Weights of a small GPT-style language model, trained from scratch on English Wikipedia: vocabulary 8192.
MLP neurons of a small language model. Each row is named by its layer, matrix (gate and up: input weights; down: output weights) and neuron, and shows model dimensions 80-143. Each number is 128 + 24 x the weight over its row's rms, rounded and kept within 0 to 255. A neuron's up and down rows have the sign that makes its largest values positive.
Before each neuron's rows, "fires on" lists the tokens most often at its 100 highest values on Wikipedia text that the model never trained on.

fires on: " and", ",", " two", " |", " three", ":"
L4.gate874 [139 132  96 121 143 127  95 120 121 142 133 121 142  92 121 109 100 117 123 142 157 118 135 114 153 139 160 152 119 120 136 147 146 132  99 100 153 107 148 120 117 140 131 149 123 116 108  96 126 154 114 126 149 116  79 150 126 118 154 142 148  94 142 197]
L4.up874 [114 119 136 132 145 140 104 112  91 106 108  87 152 149 120 135 143 123 145 147  95 112 137 125 161 142 137 103 134 124 132  98 114 109 103 101 145  58 162 141 141 176 117 154  96 144 119  91 152 110 160 148 121 112 102 128  98 152 131 173 142 120 138 135]
L4.down874 [117  82 164 144  99 132 158 122 133 151 136 130 114 168 157  97 138 128 111  98 126 163 115 165 172 123 160 105 171 136 123 138 141 158 129 130 134 116 104 142 119 161 103 135  97 115 154 113 149 138 101 126 143 170 136 132  68 128 150  88 142 141 129 119]

fires on: "d", "tt", "it"
L2.gate636 [179 134 156 116 142 100 164 169 122 110 106 116 154  80 121 134 131 102 120 138 130 117 157 102  93 136 131 139  86 131 115 116 125  88 131 113 154 143 144 153 124 118 108 130 107 128 119 203 164 126 123 153 164 161 118 144 115 127 108 164 148 148 103  94]
L2.up636 [152 106 106 129 101 136 116 100 165 196 149 122 131 112 107  85 101 113 113 154 183 142 165 127 115 133  82 127 143 178 116 147 128 116 134 140  98 129 165 184 119  93 131 113 170 159 184 126 157 164 129 108 120 147 158 171 157  91  97 183 130 102 132 146]
L2.down636 [122 139 133 159 107 104 171 153 118 153 115 128 104 130 155 148 106 166 114 106  97  80 146  83 138 161 115 132 112 145 144 147 143  96 117 127 163 154 118 108 152 143 102 147 142 127 100 134 153 121 114 134 115  89 121  93 126 104 113 114 150 126 125 123]

fires on: ",", ":", ")", ".", " (", " University"
L3.gate1272 [142 114 192 130 133 131 126 174 124 120 130 118 108 114 112 109 102 133 164 124 115 145 148 158 118 141 113  80  90 119 146  97 139 121 104  79 108  98 129 158 126 129 127 116 136  90 136 103 155 116 122 118 153 133 119 117 157 103 166 127 107  61 120 116]
L3.up1272 [134 115 130 130 104 109 144 133 118 123 147 132 107 123 100 168 136 126 149 144 110 101 134 126 122 143 116  92  92 144 139  95 148 111 102  68  90 130 111 131  88 102 106 102 121 120 116 136 109 136 107 121  99 142 122 162 153 116 182 117 106  82 105 112]
L3.down1272 [121 146 147 127 121  71 139 157 130 143 128 100  88 136 141 117  85 144 170 127 137 117 158 145 102 161 176  97 192 156 158 137  81 140 102  80  99 126 106 119 116 104 121 145 147 134  89 127 160 114 135 163 130 123 113 151 128 114 144 122 141 104 123 124]

fires on: "y", "a", "!", "ur", "one"
L2.gate1444 [124  79 122 107 123  64  88 103 131 116  96 129 102  96 113 112 145 103 136 121 172 138 130 103 112 131 143 172 146 131 131 158 126 152 134 113 123  89  88 155 135 148 135 131  84 141  86 175 122 133  72 140 179 167 148 153 175 117 101 153 159  72 112 123]
L2.up1444 [121 116 136 116 108 145 113 128 103 192 110 135 168 113 149 139 149  94 157 157 140  93 157 121  96 172 133 166 119  96  96 109 144 147 135 136 122 135 108 114 109 149 148 120  89 135 113 148 129 113 160 147  85 115  74 154 143 137 114  99 126 103 136  87]
L2.down1444 [138  93 133 134 107 125 123 163 120 119 138 132 173 113 142 134 102 127 103 139 107 122 114 136 140 153 111 167 149 166  93 118 173 109  99 107 111 134 161 179 106  99 142 115 172 161 121 108 104 106 133 134 137 119 118 137  91 160 141 150  96 100 154 126]

fires on: ",", " |", "|", " Force", "'"
L4.gate868 [129 130 104 145 162 119 133  91  73  88  88 124 171  89 119 118 146 139 123 157 114 146 114 134 134 150 133 127 122 126  87 142 122 116  95 124 135 111 123 133 103 105 109 138 131 164  97 154 143 175 125 129 134 112 108 133 138  96 130 164 136 127 153 115]
L4.up868 [161 167 105 122 165 158 126 109 124 114 125 106 151 129 115  94 128 130 125 128 125 117 113 127 152 113 148 125 121 164 113 118 188  88  96 114  99 125 142 151 128 143  83 114 128 123  98 133  92 172 136 133 126 140 120 108  89 127 131 100  89 123 140 126]
L4.down868 [126 120 117 155 137 104  76 120 114 158 116 153 126 111 144  87 126  68  84 115 124 126 113 137 158 135 136 198 148 126  92 134 178 117 109 100 153 150 163 154  89 110  95 152 104 102  80 111 150 136 116 178 161 150 151 126 140  96 117 117 148 125 158 164]

fires on: ".", " |", " which", "?", ";"
L3.gate53 [157 114 113 114 138  78  98 115 125 145  93 137 141 129 111 130 146 117 158 107 165 126 131 150  92 153 131 104  70 154 140 141 108 119 115  71 155  98  98 134 135 127 119 135 105 125 174 145 173 142 206 141 127  96 145 130 163 138 105 158 147 101 141 130]
L3.up53 [174 126  79 129 154 149 146 177 104 122 127 124 121 138 151 139  81 103 176 118 112 118 160 141 125 139 125  78 147 186 124 147 141 151  88 160 143 130 123 174 183 121  86 101 132 139 126 116 135 118 109 150 120 119 141 198 147 149 140 118 119  84 149 143]
L3.down53 [115 158 122 105 145  98 118 113 133 133  73 120 144 151 125 112 178 169 150  88 127 100 130 129 149 132 179 132 120 147 117 103 144 142  82 131 139 117 165  69 103 110 113  87 137 144 192 150 201 102 155 119 111 129 115 125 152 139 117 168  89 154 139 108]

fires on: "-", "th", ".", "r", "d"
L4.gate1418 [ 94 113 106 137 116 143 130  90 165 140  99  98 117 139 147 107 136 165 145 135 118 127 117  98 120 132 129 129 154 127  99 133 124 105  81 140 113 147  99 163  92 120 109  71 105 136 121 125 111 128 170  98  89 112 139 172  91 132 128 159 148 139 126 134]
L4.up1418 [132  91 137  97 128 147 114  81 126 154 110 112 122 132 132  87 138 123 145 163 107 119 108  74 148  83 155 148 130 114 136 136 136 107 137 124 122 133 100 113 131 140  80 140 140 131 134 110  52 128 155 132  95 115 145 126 136 104 106 142 148 132 129 177]
L4.down1418 [119 108 174 172 118  97 134 131 132 150 136 117 133 159 118 108 141 160 120 138 148 109  95 119 152  96 138 119 175  85 109  91 125 125 125 122 117 132  73 135 111 131  93 135 146 146 117 119  75 135 104 178  99 119 133 139 144 138 113 131 150 118 164 160]

fires on: " |", "."
L4.gate1039 [ 94 145 134 104  71 173 120 117 155 121 128 156 148 137 110 118  93 144 104 145 157 128 121 131 163 145 100 149 133 161 108 131 143 121 151 119 170 141 103 139 155 144 161 125 114 153 168 137 154 196 118 156 105 157 116 132 117 108 168 145 119 138 124 155]
L4.up1039 [137 121 118 128  97 132 117 120 122 148 153 126 136 111 103 119 125 128 158  98  76 137 153 147 118 140 131 110 161  82 137 126 133 105 167 112 145 146 124 146 145 122 122 158 138  71 127 105 155 157 122 156 113 161 142 137  96 106 130 128 120 110 133 158]
L4.down1039 [128 122  93 103 116 117 121 133 163  70 139 149 137 162 124 133  92 144 103 131 138 148 134 135 108 152 143 134 152 156 137 132 161  87 127  73 174 143 144 127 135 113 129 159 113 160 142 164 147 144 117 163 131 101 117 115 128 109 175 127  96 165 128 121]

fires on: ",", ".", " by", " |", ";"
L4.gate679 [104 144 135 123 132  78 123 122 158 164 130 153 121 137 143 125 127 109 155 102 143 130 152 139 151 134  80 139 105 164 114 140 119 125 138 131 106 146 138 158 116 115 144 129 123 129 149 136 114 117 138 133 113  92 113 107 143 100 142 144 154  91 155 132]
L4.up679 [117 156 139 104  89 169 142 146 124 141 140 146 109 156 108  89 143 104 115 163 181  90 147 102 126 125 159  91  96 126 152 113 114 155 143 103 125 128 154 144 122 110 166 163 156 111 133 104 131 137 174  95 123 149 100 146 162 158 142  93 115 129 141 116]
L4.down679 [110 137 110 124 115 138 164 117 137 111 107 115 111 108 114  71 139 112 119 101  87  92 120 110 158 142 196 102 132  97 124  99 139 133 125 131 135 129 173  86 117 138 100  96 133 123 116 108 136 102 157 126 106 153  97 111 122 113 138 176 106 127  94 156]

fires on: "|", ",", " |", " 4"
L4.gate855 [ 87 151 150 113  94 117 130 114 129 129 123 124  97 105 104 147 149 106 125 123 102 146 148 114 163 142 149 133 159  98 105  98 126 108 129 123 107 161 146 128  98 141 133 104 149 121 152 160 168  92 108 104 135  91 119  88 128 134 129 142 138 104 135  75]
L4.up855 [145 112 121 150 129 108 183 161  84 154 176 138 132 179 144  91 162 117 126  98 138 106 112 133 126 178 138 116 157 151 151 102 146 129 117  84 127 146 112 171  98 115 143 157 157 122  87 111 106 108  92 106 160 130 104 142 136 116 160 125 140 133 140 118]
L4.down855 [132  94  75 149  98  74 110 102 150 102 121 126 126 141 122  92 130 125 138 130 148 123 127 133 129 140 127 148 142 126 159 145 159 100 164 113 118 146  94 103 127 105 110 134 136 104 128 138 171 114 138 121 130 132 141 126 134  97 143 145 139 159 132 143]

fires on: ",", "|", " |", " and", " Team"
L4.gate379 [102 172 112 103 109  92 141 107 102 126 107 142 128 120 160 157 110  96 118 131 173 106 133 113 114 142 100 161 109 151 110 151 119 133 122 112 112 116 111 142 131 125 133 133  92 140 126 133 135 142 150 156 138 144 141 121 161 114 123 101  99  91 117 134]
L4.up379 [140 120 110 140 147 168 147 129  89 117 100 119 115 127 115 152 133 108 122 124 125 160 131 108 125 146 171  94 154 138 114 125 168 163 109 126 129  42 124  56 114 146 154 156 137 146  94 122 131 111 142 143 116 106 131 126 133 134 143  72 153 136  96  98]
L4.down379 [106 154 111 118 131 136 171 119 125  81 148  64 117 100 114 119 151 118 115 164 127 120 147 148 137 141 169 141 157 132 128 108  93 130 118 166 152  94 145 148 134 120 129 124 130 159  97 173 151 109 140 188 100 114 126 134 117 181  99 132 124 150  55 154]

fires on: " |", "ed", "ern", "ey"
L4.gate531 [160 132 144 116 106 138 114 106 141 116 117 111 147 172 121 168  98 129  89 122 119 133 128 119 136 125 100 154 163 146 105 110 137 105  80 124 157 123 127 157 107 161 142 115  93  87 158 138 139 126 132 148 115 130 137 152 131 109 107 104 107 120 140 143]
L4.up531 [127 133  97 126 105 154 127 120 152 114  86 141 146 115  88 146 111 126 113 145 137 154  85 110 122 137 103 166 126  94  81 112 129 123 169 152 124 118 112 137 121 125 123  97 145 117 128  83 153 160  56 117  90 158 138 120 154 130 120  54  93 106 113 112]
L4.down531 [108  92  90  94 159 150 145 129 160 157 160 116 138 179  86 130 128 130  81 170 147 129 150 131 118 118 126 151 122 108 159  99 148 139 142 131 153 107 128 128 127 171 159 110 124 126 160 103 128 162  99 155 164 128 116  84 135 127 119 101 122 162 110 147]

fires on: ":", ".", " time"
L4.gate1237 [111 154 132  83 105 144  87 149 144 164 117  93  94 137 143  96 148 180 130 177 160 142 135 149 146 125 128  92  85 167 105 170 181 107 169 118 122 160 156 122 110 127 153 105 113 133 104 130 103 149 145 141 118 140 110 115 117 154 112 121 132 138 124 149]
L4.up1237 [144 141 109  97 102  98 124 101 172 191  67  99 143 150 106 117 118 125 145 144 132  95 157 132 133  99 161  77 156  96 128 159 135  93 142  65 115 141 152 120 156 119 127 147 107 111 144 155 130  80 137 150  85 100 152 139 154 105 112 139 157 129 192 110]
L4.down1237 [165 103 106 177 126 147 140 141 160 162  94 154 141 104 135 166  84 143 127 133  75 151 132 140 118 111 108 119 120 153 157 134 144  97 114 143 109 109 138 147 141 154  85 154 132 155 158 110  87 117 145 115  57 168 151 122 137  84 115  82 128 180 192 102]

fires on: " for", "c", " |"
L4.gate1218 [132 111 141 139 145 118 140 131 120 134 127 117 159 140 107 139 125 117 144 133  98 168 118 129  90 134 117 136  89 187 126 130 101 122 130 108 154 140 128 136 163 159 134 137 155 164 149 100 144 143 103 143 115  83  88 158 117 115  72 168 124 132 121  95]
L4.up1218 [147 150  97 138 146 109 117  93 165 129 117 138 126 117 114 172 149 150 175 112  97  81 189 118 127 138 148 112 140 162 144 111 138 106  92 127 135 167 153 118 153 145 104 161  81 141 118 161  97 123 130 140 141 101 170 150 134 117  77 130 105 129 152 137]
L4.down1218 [154 114 118 160 125 143 119 132 145 127 123 144 127 118 133 130 122 165 157 126 109 138 150  94  93 162 133 165 169 162 147 123 118  87  99 175 145 124 163 142 146 161 173 126 106  93 117 121  89 119 135 108 145 103 135 140 103 124 130  86  62 139 130 175]

fires on: " |", " held", "n", "fe", ":"
L4.gate603 [159 121 129 104 133 169 114 121 156 103 101 105 143 100 118  87 121 126 114 138 117 112 119 122 124 139  93 164 110 123 106 125 110 124  89  97 165 125 119 142 149 163 160 129 119  87 101 114 137 127 134 104 163 170  81 142 134 129 116 126 147 142 127 118]
L4.up603 [106 105 146  88 159 145 137 166 106 116 142 109 131 129 158 123 137 147 143 105 142  94 127 116 175 121 118 118 147 159 132 173 132 130 122  86 114 104 132 128 140 138  96 130 157 154 115 114 129 155 132 140 112 157  72 136  75 108 120 131 169  87 143 122]
L4.down603 [ 89 126 142 104 142  95 120 100 137 138 140  74 162 124 125 135 158 119 204  80 151  91 121 172 151 120 166 137  85 141 106 149 115 169 156 123 124 119 170 135 143  89 135 140 135 101 129 169 116 183 104 105 132 133 100 113 105 131 118 169 119 115 121  69]

fires on: "s", "ot", "ange", "age", "it"
L2.gate995 [135 170 151 144 115 126 155 116 125  97 109  86 117 138  99 137 132  80 133 137  94 113 100 148 172  96 129 132 113 168 170 166 151 103  94  83 123 143 164 158 166 160 135 128 163 117 176 123 157 104 110 139 125 136 160 133 158  86 116 147 112 164 123 129]
L2.up995 [144 128  97 206 151 117 105  88 142 162 101 126 146 102 111  63 103 123 117 115 148 125 105 119 140 167 116 122 129  99 132 115 108 113 173 136 141 144 162 166 142 118 121 135 156 152 126 121 134 129 104 143 132  99 125  89 155 163 115 133 140 119 137 141]
L2.down995 [173 140 140 175 141 118 151 123 150 106 146 186 116 102 111 146 102 157 183 136  76 101 129  69 143 123 126 114 134 176 157 142 157 126 125 121  84 137 136 141 130 122 122 130 123 117 139 133 171 112 129  89 118  91 119 141 126 136 159 130 141 152 190 109]

fires on: "r", "k", "l", "d", "ș"
L2.gate66 [135 130 127 106 131 152 128 134 132 137 122 151 194 132 137 108 145 118  92  89 117 135 161 131 126 155 129 166 150 143  69 149 116  92 127 131 145 114 137 129 131 114 136 136 135 120  75 161 128 133 125 158 112 109 115  99 146 145  95  85 137 137 135  98]
L2.up66 [116 147 109 156 163 122 103 120 113 143 118 158 150 135 172  90 118 144 112 136 137 114 135  87 157 130 111 105 134  89 138 109 149 135 138 110 132 137 139 130 136 119 134 158 189 124  99 153 115 150 138 145 160 146 166 160 171 141 139 164 129 134 188 132]
L2.down66 [130 160 123 226 108 114 116 148 124 159 127 132 121 138 151 114 144  91  99 103 100  76 105 102  76 155  93 126 107 165 147 121 101 108 149 139  76 123 155 117 119 110 136 135 117 116 127 132  95 106 153 125  94 117 120  87 112 123 136 116 105 103 142 169]

fires on: " |", "di"
L3.gate820 [119 117 123 100 119 134 112 120 126 108 132 148 158 145 117 101 129 122  81  98 140 125 160 123 134 153 124 130 141 186  77 128 143 127 150 132 173 137 137 144 181 126 119 138 134 121 137  81 122  90 126 152 126 129 124 120 124  71 138 107 112 140  67 113]
L3.up820 [142 176 126 140 134  67 124  81 128  90 154 105 115 106 135 136 158 133 118 120 107 105 137 167 128 135 172 125 172 169 126 136 118 149  88 137 159 128 187 141 118  96 127 158 140 161 155 102 151 157  80 127  88  90 193 171 127  89 142 151 137 114 115 147]
L3.down820 [106  99 135 142 142 126 112 146 123 111 149 126  97 134 105  98 106 117 143 140 127 134 109 145 120 102 116 155 136 166 122 128 147 147 139 155 136 135 189 115 156 119 132 147 150 106  98 169 157 129 104 122 122 141 135 144 142 169 125 165 124 107 128 121]

fires on: "ti", "f", "ona", "iz", "ren"
L3.gate1039 [136 131 120 152 163  76 172 121 138 123 144 172 109 156  62  98 104 111 132 142 158 117 142 125 141 150 145 117 126 105 151 142 170 164 144 130 102  96 165 179 136 126 111  90 140  90  94 161 152 154 126 133 112 173 155 170 137 122 113 148  97 126 106 150]
L3.up1039 [168 163 109 146 124 131 116 121 130 169 125 124 105  93 109 117  89  98 104 160 155 120 184 119 114 145 111 177  96 118 137 133 142 135 110 120 119 157 111 118 123 130 114 122 157 156 140 118 123 138 118  77 105 141 142 152  75 141 125 102 126 146 119 112]
L3.down1039 [169 141  98  86 123 137 121 130 106 148 135 107 113 105 161 114 101 133 138 141 132 141 167  80 113 127 117 134 174 129 119 123 126 110 140 112 159 144  90 125 159 147 157 146 132 105 143 126 108 106 130 118  99 118 118 150 142 178 137 116 118 118 137 118]

fires on: " large", " small", " big", " significant", " major"
L2.gate199 [138 126 148 161 120 120  83  93 167 118 143 145  66 129 173 123 119 108 155 122 137 121 128 131 152 175  88 128 131 133  75 154 114 127 133 130 105 112 145 145  93 117 146 184 116 153 110  77 107 135 136  90 130 133 115 148  75 114  91 102  97 155 140  99]
L2.up199 [110 116 120 100 150 116 112 151 157  67 110 151  73 133 168  74 134  92 153 132  98 139 105 138 149 168  77 135 129  94 109 153 125 108 136 144 152 148 139 140 135 190 149 184 141 115  94 107 104 131 138 104 118 159  91 155 107 114 107 105 101 150 115 131]
L2.down199 [112 141 136 154 140 100 134 111 150 127 133 175 120 130  96 119 163 135 101 136 154 159 143 142 106 156 126 115 126 121 142 128 134 140 160 149 136 127 134 147  79 137 136 160 131 120 103 109 154 191 143  47 168 113 136 181  96 146 130 122 131 156 109 103]

fires on: "|"
L3.gate693 [122 149 135 129 157 133 109  96  98  78 101  89 193 106 128 112 100 110 147 126 148 152 140 147 111 127 107 135 155 168 120  97  94 113 125 102 132 136  94 144 125 138 116 120  97 155 138 105 172 124  93 131 121 132 135 120 175 128 117 117 156 132 120 127]
L3.up693 [108 120 101 129  96 108 175 109 151 136 167 169 117 160 151 113 140 128 112 110 138 108 113 124 130 130 123 153 150 165 128  83  89 117 143 121 138 161 152 125 124 160 102 154 127 141  92 151 127 125  78 168 130 144 158  99 109 107 159 121 151 102  93 107]
L3.down693 [112  87  77 177 154  97 113 117 130 123 113 117 164 150 186  86 122  99 102 106 153 129 149 168 121  86 100 165 123 130  71 144 173 103 105 130 143 150  86 119 137 144 105 105 114  91 145 161 133 118 142 175 147 118 124 141 108 109 152 115 156 175 105 154]

fires on: " (", "\n", ".", ")", "}"
L3.gate1121 [136 107 124 158 152 128 103 161 132 121 157 153 146 144 113 138  71  88 125 161 108 165 106 111 122 133 122 113 148 108 161 134 169  86 121 121 110  76 131  95 135 145  91 121 117 135 174 109 122 127 122 136 138 119 124  92 118 103 142 149 106 137 182 142]
L3.up1121 [131  95 156 156  92 101 101 142 155 144 102 155  97 135 140 146 109  95 112 123  83 157 129 167 141 133 176  89 151 130 153 161 100 104 106 164 123 147  96 103 100 159  72  95 121  99 182 100 145 105 133 123 111 159 157 145 182 103 138  79 118 126 110 121]
L3.down1121 [121  85 108 110 131 111 128 121 114 134 143 145  61  95 126 104 112 139 136 115 108 147 106 174 151 179 126 118 150 123 126 134 101 111  79 132  99  88 192 115 123 151  95 139 143 141 118 149 153 142 136 141 148 152 127 157 132 125 138 110 135 121 135 126]

fires on: " in", "s", " of", " |", "."
L4.gate256 [131  99  90 190  92 123 150 114  81 114 117 159 137 123 112 151 142 123 149 134 157  85 152 131 109 153  74 111 115 189 167 131 126 133 161 133 161 131 141 158  83 146 134 119  77 108 157 111 155 145 141 100  96 115 125 156 122  96 118 154 132 140 143 127]
L4.up256 [138 159 131 138 128 110 133 135 166 107  91 129 130 102 176 184  58 120 148 126 100 116 143 161 118  98 102 136 138 167 130 108 115 161 145 135 129 117 125 134  98 173 151 130  93 147  97 120 121 120 161 148 140  84 142 165 144  92 102 143 118 151 152 140]
L4.down256 [109 143 120 104 156 150  69 120 109 125 151 135 106 103 149 145 118 113 163 133 130 117 111 167 134 141  70 148 144 143 127 111  91 125 166 121 132  87 121 100  97 107 104 149 102 135 135 156 154 101 136 140 128 165 101 157 114 118  90 108 158  98  73 141]

fires on: " life", " Health", "af", "ant", "life"
L4.gate845 [110 189 122 122 166 198 176 107 109 140 100 172 138 174 179 161 134 128 212 120 126 128 105 103 106  73 110 133 110  93  72 141 134 136 153  75 104 110 130 122 103 166 132 124 131 121 144 131 164 109 127 112 161 120 136 124 110 123 143 111 132 118 109 113]
L4.up845 [ 78 108 166 125 137  81 115 109 133 118 131 141 120 135  96 155 110 145 106  73 111 179 138 148 152 106 157 117 100 126 172 140 129 133 148 142 124 122 102 154 103 127 160 160  92 121 131 168 118 119 132 115 148 114 133 131 137 118 144 121 123 127 128 144]
L4.down845 [141  95 143 126 114  96 155 120 114 134 139 165 160  88 139 139 133 121 135 104 110 119 139 154 131 175 174 133 152 118 142 131 121 161 112 132  76 147 127 184 126 106 132 107 120 127 151 162 135 189 116 111 138 151 109 149 115 141 110 158 129 135 157 159]

fires on: " 2", " the", " 3", "1", "2", " 1"
L4.gate1309 [ 85 112 117 103 130 131 156 124 148 133  89 107  96  85  99 163 145 113  82  94 140 125 155 133 151 123 169  95 129 166 171 160 122 101 133 113 132 162 167 130 157 113 132 156 145 139 118 136 162 115 147 111 140  85 155 133 161 158 134 110 137 140 141 153]
L4.up1309 [119 150 108 108 142 160 141 111 180 108 110 144  84 157 147 123 104 124 124 146 150 116 115 169 143 149 137 106 132 109 159 177 130 115 128 122 153 174 170 139 115 112 143 137 113 131 134 108 138 122 129 158 154 138 150 108  90  93 108 119 149 115 109 126]
L4.down1309 [122  92 147 110 112 141 143 134 171 138 138 108 149 158 155 147 129 180 163 164 161 104 122  95 143 107 174 124  83  84 102 150 101 141 139 113 163 139  97 116 135 127 112 159 105 146 138 106 103 146 131 113 100 161 138 115 138 135 141 162 156 130 169 108]

fires on: "g", "m", "da", "ng", "d", "i"
L2.gate295 [119  80 143 127 158 150 152 135 101 140 134 113 124 106 157 144  79  82 134 129 113 140 151  96 108  78 114  83 105 136 129 148 128 107 154 146 111 111  99 151 113 127 145 144  92 184 143 206 160 133  67 100 145 173 164 125 129 129 130 153 170 147 132 132]
L2.up295 [170  94 127  92 100 150 122 148 121 155 127 143 127 109 128 130  84 114 109 139  63 128  97 145 147  77 150  92 190 158 137 107 130  86 116 183 146 106  89 156  85 146 112 144 138 163 164 153 147 129 105 134 106 173  88 138 140 137 101 148 177 157 135 115]
L2.down295 [111 173 101 134 131  91  97 141 110 171 128 144 137 118 139 134 127 160  95 116  96 138 108 103 161  90 123 114 121 159 141 125 143  86 136 105 193 162 108 121 127 165 124 118 165 112 155 126 133 126 173 130 126 113 145 129 129 135 190 129 159 108 100 118]

fires on: "-", " hold"
L2.gate404 [ 88 134 109 139 127 142  89  93 109 126 124 129 119  87 105 109 153 102 161 128 170 150 147 106 143 108 137  92 195  98 137 102 123 144 132 147 117 173 122 152  97 147 133 114 133 132 173 103 117 158 147 157 107 127 110 164 111 104 125 125 123 127 110 123]
L2.up404 [124 116 134 115 134 130  95  98 135 133 129  81 112  75 154 146 146 133 145 129 105 168 137 147 119 145 169 107 147 116 135 139 120 102 131 178 119 117 108 152 148 133 100 149 128 108 149  92 128 133 111 130 137 168 105  90 166 117 107 126 141  93 180 115]
L2.down404 [110 136 128  85 121 131 119 107 114 125 106 115 105 132 148 118 138 134 148 121 147 117 144 110 118  98 159 113 147 132  95 131 137 111 185 161 121 147 102 173 103 158 122 117  82 107 158  73 119 131 107 121 122 152  98 130 125 106 113 128 126  60 147 142]

fires on: "-", "ES", "ept", " protein", " reaction"
L3.gate1165 [105 118 116  97 148 123 151 171 142 116  99 135 158 142  95 116 169 111 157 117 122 162 137 153 124 117 107 132 141 111 178 156 164 123  90 131 116 137 152 145  93 144 136 135 129 108 129 117 113  62 116 130 117  82 109 106 111  96 118 117  89 149  79 148]
L3.up1165 [126 136 113 126 156 146 114 119 128 126  99 109 155 103 137 148 118  91 137 121 123  92  99 109 117 149 165  78 117 129 112  84 155 132  95 164 129  67 116 152 154 115 109 103 139 130 103 120 121 132 104 133 128 127 134  88 133 134  73 136 171  88 144 111]
L3.down1165 [131  88 125  86  76 134 106 123 156 152 104 115 102 138 156 156 102 112 162 128 144 158 103 198 141 122 150 118 107 135 136 105 129 113  93  68 117 144 134 140 114 101 149 118 125 135 124 146 148 106 157 142 155 140 146 124 129 135  91 122 114 108 128 119]

fires on: "z", "d", "t", "do", "man"
L2.gate349 [160  88 165 108 145 137 149 142 153 118 115 137 131 148 125 133 134 142 118 122 154 151 124 151 151 136 106 125 108 119 105 125 141  92 122 107 109 158 129 149 141  81 146 137 134 145  88 134 137 112 110 152 139 123 136  87 107 130 104 177 178 111 100 126]
L2.up349 [115 125 136 115 132 147 138 136 148 125 192 148 157  94 124  99 103 100 139 165 176 124  88 137 164 131 121 122 122 129 106 145 136 115 127 132 152 137 127 122 158  90 138 142 110  96 124 138 123 112 146 131 104 127 129  96 144 160 112 183 158 149 101 162]
L2.down349 [134  63  84 140 111  97 154 124 136 141  93 108 141 126 120 108  98 118  53 119 106 145 111 121 102 146 133 109 129 108 121 134 120 166  91 106 103 121 123 110 107 136 140 155  88 164 114  99 140 147 140 145 122 117 115 169 133 128 137 114  96 160 168 123]

fires on: " |"
L3.gate1524 [149 149 160  98 174 161 136 109 154 106 105 118 123 108 139 128 103 114 137 118 129 130 130 156 125  98 130 123 150 184 110 143  81 133 178 107 138 135 111 174 109 160 125 113 117 139 128  51 144  90  86  99 115 137 103 115 117 141 103 120 102 102 149  97]
L3.up1524 [175 134 116 145 153  59 116 109 120 126 177 114 120 138 107 152 142 171 134 131  99 135 135 121 120 107 115 131 157 137  51  89 172  95 124 146 112 136 133  95 115 116 140 115 156 185 118 129 137 126 149 142 124 122 118 185  81 113 120 133 132 130 114 148]
L3.down1524 [123 105  99 117 110 114 153 160 135 114 137 148 140 115 114 149 173 110  90 102 134 160  82 135 140 122 122 169 117 171 119  92 124 129 145 127 116 115 129 150 143  95 145 124 102  99 109 116 191 136 154 137  95 130 137 156 131  95 131 139 109 136 108 103]

fires on: " in", " |", " at", ",", " near"
L4.gate60 [135 176 138  87 140 160 146 143 115 153 105  60 145 112 102  86 126 164 148  77 133 127 142 143 141 126 145 121 150 120  81 110  87 166 146 126 128 105 101 116 124  91 119 130 110 108 122 126 111 151 123 147 106 151 133 132 112 177 121 134 122 117 157 135]
L4.up60 [106 109 110 108  90 136 102 172 140 128 115 142 148 153 137 148 107 149 161 170 122 105  89 141 124 112 100 145 163 117  84  89 101 137 135 136 119 146 162 139 111 146 130 126  94 126 126 123 114 113 151 133 127 108 101 110  88 124 164 161 117 150 133 117]
L4.down60 [110 152 178  82 103  87 147 185 129 141 105  90 135 160 107 153 161 153 151 167 149 154 146 178 113 112 135 104 150 130 131 123 153 132 169  62 161 126 141  97 140 117 136 140 114 128 137 120 102 186 136 149  74 128 164 116 158 160 174 141 154 135 166 151]

fires on: "p", "n", "d", "f", "l"
L2.gate996 [124 148 151 141 124 149 133  91 172 115 101 100 142 127 151 134 135 137 109 171 144  98 156 132 142  94 153 149 118 164 137 145  86 100 117 105 116 134 147 161 126 131 112 145 131 124 149 164 162 119 131 115  99 154 143 102 107 121 133  82 119 132 145 136]
L2.up996 [199 144 142 114 126 131 112 114 149 174 141 115 138 132 159 139 116 122 125 165  94 143 147 136 115 172 129  86 179 175  85 143 132 117 115 122 149 152 160 133 113 131 133 135 168 139 114 163  95 164 152 120  80 165 158 141 106  95 103 133 116 147 120 139]
L2.down996 [108  99 142 115 116 117 140 124 128 120 122 136 147 163 126 132 132 129 146  63  83 114 147 123  85 161 157 162 114 150 137 114 124 142 122 120  86 143 111 110 160  96 107 103 120 107  88 139 188 114 150  94 178 152  92 126 107 163 146 113 132 145 147 142]